{"num_key_value_heads": 12, "norm_place": "pre", "tie_word_embeddings": true, "learning_rate": 0.00105, "beta1": 0.95, "beta2": 0.95, "schedule": "wsd"}
MLP neurons of a small language model. Each row is named by its layer, matrix (down: output weights) and neuron, and shows model dimensions 256-383. Each number is 500 + 50 x the weight over its row's rms, rounded and kept within 0 to 999. Numbers have three digits each.
A block is one neuron, or neurons of one layer that tend to fire together. After each block is what it responds to, as a language model described it from the Wikipedia text at the highest values.

L14.down18:441613544503446475482512400460480500504554488532470462443541481463492537463542484492558511393472491494485485439432469549519504508459483538542500486447439505537473528414513509483578490415475467291507402479466485424552471565561564497572465466451557416591508430514585533464480513528497444479440507536497527554581495557504530501558575585391426572438523450524552512492526527475475567409419
L14.down116:519375538551499560500534511530435505531509501633516453531476456534547580485455470593489582528477538567514518556525424514620556532466500474559489531540483539541510563512525476478558483413426436501451411508498511418545574494480473513529468536465528544506532555402433544418557494557419518519543497579538482528507533495467524418469429517537492438489517482510510581452535556472409505463466
L14.down325:497534486518549496466506519525477467476424530492492536495531493503539428465464550416532435484509506481548460550501446501496455548506541499495554498564489552582487500518502370467497479431493471476532447528472500548488509466461466561495486532517510480493503534569450571531440593550490566512576504452473515501542478437500485522390561493481491489430471550421497516422483600521468555471611
L14.down413:512450491436483483549492496587523603521548471509587489447368416472452527481491502494518522452501414467564491622521500477455525446582496602440548454532535611466540481486471363470437477481537517546513544473490370426483557427480509583549577470459477507453549401393521452535455496570509516539485411515524449525509503532428422463488471416525473494433525535483493473439506580433533494466508
L14.down481:563471498569528469563536507537435542544528518537543495426475542565498493441565456568586461528396435558485547574592556478502506491426592484587470397519422475500592536471573482494456542439465512542530524518467481591504497532531505498514415445614541424382565517452502482527543457452450528469453501488552534431564468428484410374530495453506557497506560406502527492496535542531475519516473
L14.down632:527458460462521492504497516604598584583533563527477504495409499550468605497551447534386508416502597473472438448514540487568439508520516571530529453538568472508383367533469430509572512484517486506493514480449451460441507419492573513532530525555477475451477415321469529516533468617404494520458458503521567570425543544499475538550451501599594430465613530532466466530569465521510485528527
L14.down845:526567519450462467447560628506537491478446552510542447580539485563445494486593446503497569425501592594438527530557585447436473570511505511455512529527467546477548523451461548510443464518462575587398448493495479570425535514452446569570480547495545465463470532516437443397507461558478525527559522490427536454447489451456417373538457428468438511394472556437494489505474567466462474490522
L14.down1025:504426554521516468563508456506471511474468525555569559599589431626472565475489542501599472489545641409517499513512439580496480527455579549480474559509607477454454513411504509545456488499440519467478495416586482499421458503609526448461554530524501365589556519575433464423471412552452564398476538608438423525562555535547569505457483471449439532453495566572499476590593463606461400522473
Description: Pipe separators and blank or numeric cells in wiki statistics tables (sports stats, election results), plus scattered word-starts such as any, bl, ab.

L3.down186:538455438501529535521483520342603584485534567480508467615476544420503519495513495474422456548489502402605515519497531466556485494530430415484501536430560589456504544516495396625531484508455578473465491500514516496486545423456449521613569595547504386468481440536572609401454449498461494484448473427469527527474594538550500492464515516510417510483478568485498480442468439416561510594479
L3.down234:531491434519468479497454513416549553499515533493516459598548513428541532450535491482485453546478543512553488439406560498573494529521426424466540482412569574487462478442543465567570464542487552442512485492499478463461568494432491455561608561476510362486407374466468546381515411458485531475513462480402509511527565458523431527524571572456450505534505592530567493400428487452537486498451
L3.down529:476484426528506490430466583381548560519505552482534480532416536499467519588451472420520461531481497465538527451358533454616496500519430394491532528443543585505509499509523473637608489537470557483505484493479479500433599433431466507614515546520458418492501477474543588428462375510434486465533449496442579491495546514479507471486570542453449516508489534511562503408456453372510485485526
L3.down533:500454505537476527505471506416602555508455537510541440592499539493472521556530495418538442513455470561530511420423527473635515515564418414476557526426523604510567516471599491589604423492525615492482478472446460530480534417399425512560535561537468452491470486491560523451540436528548520471506480469544505473445554572526555503529546487437399504521497473533507486409431504397527473521471
L3.down556:508441442497496511464447532388554510486491527512555505552465578503436538546543480463458428530481482453581396470461506523536531490518465423456568482429568560485556463439548515624564478569486544482528502467414474533441559453431426430479560545496453462556454465547566524448443428468463451451492490472449531500494547524493536488474595517448422525541501525524576487385507475429554487529525
L3.down630:525454443500514469463474569405531570453488572516544479570492545451478527537556522429539416485493494511610487459435538487611476491542394398497536457377591616485562525505568485601578455522511606400517542506483495524483610506475430484568548512577472456559480469444519599468494481486446539493510480421467535497519584508520464503467603501415431506508482501505563456375420468342555453548503
L3.down707:462452425482527522454452449457542581496512523468580454578445580468501511524486496436489512574485536404583500444400518482610509500555501456459523518431565635498577520482557440610547461478495676471498404458479502480501575514468460490552568522499477439536501474420528573493537497508517461456510501464506503546534515505445479442509485453517446529520479534595527471436463397367494529525534
L3.down809:486462436499523517515487507374523581474500581521602448575489588535427575560552494484569460494483471494583468456480516464513468546527456433469563513431550534499526478529545468628511506529534589486502469541473491484464570399463441441552570518544492427552434498482524527462453407505438515488494510466449518464468526509509501501489615532450460521556451530516539512437456458337541473541535
Description: Last subword piece finishing a multi-token name or word, often in table cells right before "|", e.g. Catam-ounts, Calver-t, Cabin-et.

L3.down215:519457401534440466531511456541473484567488495600478538534553532470631494454529553528566426510539524480410501481488526460494525545534459464575565549510463478505472518556549485504484416384545471475512575480475550568475534494449468530441564445551525595514541488407447446534546465488502406493477568486497481488493494471570459528502473428488529459498513544483461545579521486370461444443600
L3.down595:435512471381493510443497438447549525516448440442442464493462479518550492416468560444478483575446515638438517479503489512464549553494404464561633491498459509454500501476600482439530544431388537489465492496570489445510504487510401556418436575524508501403508474471442527523567494425589587495424521618557571585603418564487462487527551563551454522448539491523490442528559441352463508425447
L3.down759:537497403515469473574519503471537464425527538549435406498520486463575515470560489464391468496398430479500499513481503489583513483481568426533500504491484490458488484547491511514483443529505464411426531411614442533481525523496527358404480404566522500450550495495498568494517499502543374534556485549507470447394556509534479474472434469545423507455474528536538516405497543512558492484496
L3.down794:413553466520513423441474485607443563513476432518425494518558538464606495455542462539509542530494529552513548536489478502496433519472543566514529548462435477501481525522508509531544470435394486359508661463501459496504606519493526422482517520540440561466491443435466528641444522502559434480554485556466448409495509488420528461525483485555458428503401476554489511497554556434509456473484
L3.down866:546557460528509437525504458532508457531454493549493513508512442494448561370453504475530513548485446475508562590457507542436478634489469587512491633482478533501529442505428539553487423450482490418492488559522499512529611599474470434393460556523480463472514494477554505520431464428562682444539525545467456512611572528378524548472558534524477496543546467476555503569469582469495427534468
L3.down875:524569489553557444450545569435570412433498500585410481545529517454538491448538441534456448524472441498453481543560534522567453506497555478461528496496466501560522564526455583518554506535471521423461554441541406592458575515464440359440498523474471426408479482496475521523427437514479527538571556587430441453404518524333515489544537479508472430444449542556519551463536584437517466475513
L3.down1109:438449557396505553398474475466573521557484455459430470575482512480479526474421576500423474549427529486497584426469509475569563472534476386544588488488475490417530532474597514526540461497335465472541560419507463430420529494454514460544558575459460502436596522403446513536524519454418509457477440564643543560624430488542476455499525515555474497439444528529406468542528386512557463424469
L3.down1111:466532476477523460425431484588488484551440408521414516528502502539543505384528532558453515579505478506525568474514525541461468594471492563486463609516462488462450600426467512501521462386408445425504543434468488539469551521432547493370552533470432484444548437401449485600500528450614548455540520562544493534524542485398518448505567551536541443547462494547535489583558536471484480426506
Description: Pipe cell separators (and occasionally cell values) just before the final column of Wikipedia table rows, e.g., before Notes, Qualification, Report, or totals.

L10.down8:431491477445495476463462374476456441529500594557446487583598539493578503539473527516513513485500471521525549501530507476477538513455437452562510544520478449531536522385504486469548535488639475470476500568511544403592563445494562552482423493539633557465503502537458475486545527519527453471392485467426526535532411438530533492537574477437491449475564478557499525545447530496489499509496
Description: Final cells or totals at the end of rows in pipe-delimited stats and election tables, such as closing pipes, totals like 7, and 0–5.

L14.down70:492549512512457535447511474469442538488567518445481425429482564549567482501505484547540503509532552508414533457521558496537527554512438494537391477385590433468496520424460468471500498486446491565431465458537464469470464542471526436529538537540598515507495464562501449469489440497521518452501460508437499496462542415523587524478532431502534425545571469645360531520583536473574593476618
L14.down202:495543485474566474441572488539534510448579566540456371506505431543461537553563403538529475457506487444566582491523429519616495463513514498483504473513493514443420506445431447609500474525495413500522577473479479549479475504496511596460479515387523420486481621454519473510499600471486565513505515499537446495438521467478500494593455446565495459529423542513510471480521542526511494488501
L14.down524:453548533480436498444549489520590499495548545471554547472571520510496514488497528481535555455498487369507552581485540519521470543498503465613507460509553482576499524505491518499451432550554507533524552481532464461578507515529473444441393575560459485492560389518533421537572418585490568497546507521527461489536508433425570579502475531520482530439467460432536569525436475552478474543494
L14.down663:441490422481516526468493566570573469445485488524405494444481545515577594528536498503555596539543488597517484609506518448564562461513574518576524433535464452493510525469494533464488469588476506482458467481535453447485529533509538465391495601485523549566477455426471488566498452544477442457421496506497427518377508514447540521464487447444502492540464546442566460542495412481476601488512
L14.down689:458476502481570528618449435627552462451501506547552492476620540482590521506469579483498641468480483572479510536480534482516496520472462538446520525486502575446504535510530534503593424474495575537545442486518507456404476460521593527498581576506389494536561504528461427471416576444477452485500488491470522557514541405494540480444461440564505551447418529456523503509392390553552512463425
L14.down919:442526436463496538484478497542478547491549454406465507518396521450522482488506452482442488510523530507506553472463520503430481521555489631529473485456520501595479482532487506519473497489478500511493504550488526464493460483576425427462433581535573485505529468521551434444479501465519481448437466532627543480397445458450494531464519473564521469576466485603492506556577470549555466563441
L14.down939:496479525456423511507425493563406492521465486456547558516473476482565507476463474456472434497546446464535473543503566503558505556535514545580447477463531480396512530531488541589516556467449483543484382435609508500443497463512538459430440390446533555515475419577595554499554476485572488516441454405494499487500519412568532546550504464515506498504470580509471473563528471473575453594448
L14.down944:497533424428490527512547518473519577516541520488562490516447552501507438494377612512492487438476511539402419482460535484486384444592562506479467446501497529536521514577398460464394505541459518515511503522509507408483467501466451503549499481527462501464492526467502442425513517461567439495559502461456535501546474581515524503460455472542454435502438556491476456564440505551507573557620
Description: Final word-piece that completes a place, institution or organization name, often just before a follow-on word like College, Road, Records: Pequot, Hill, Columbia.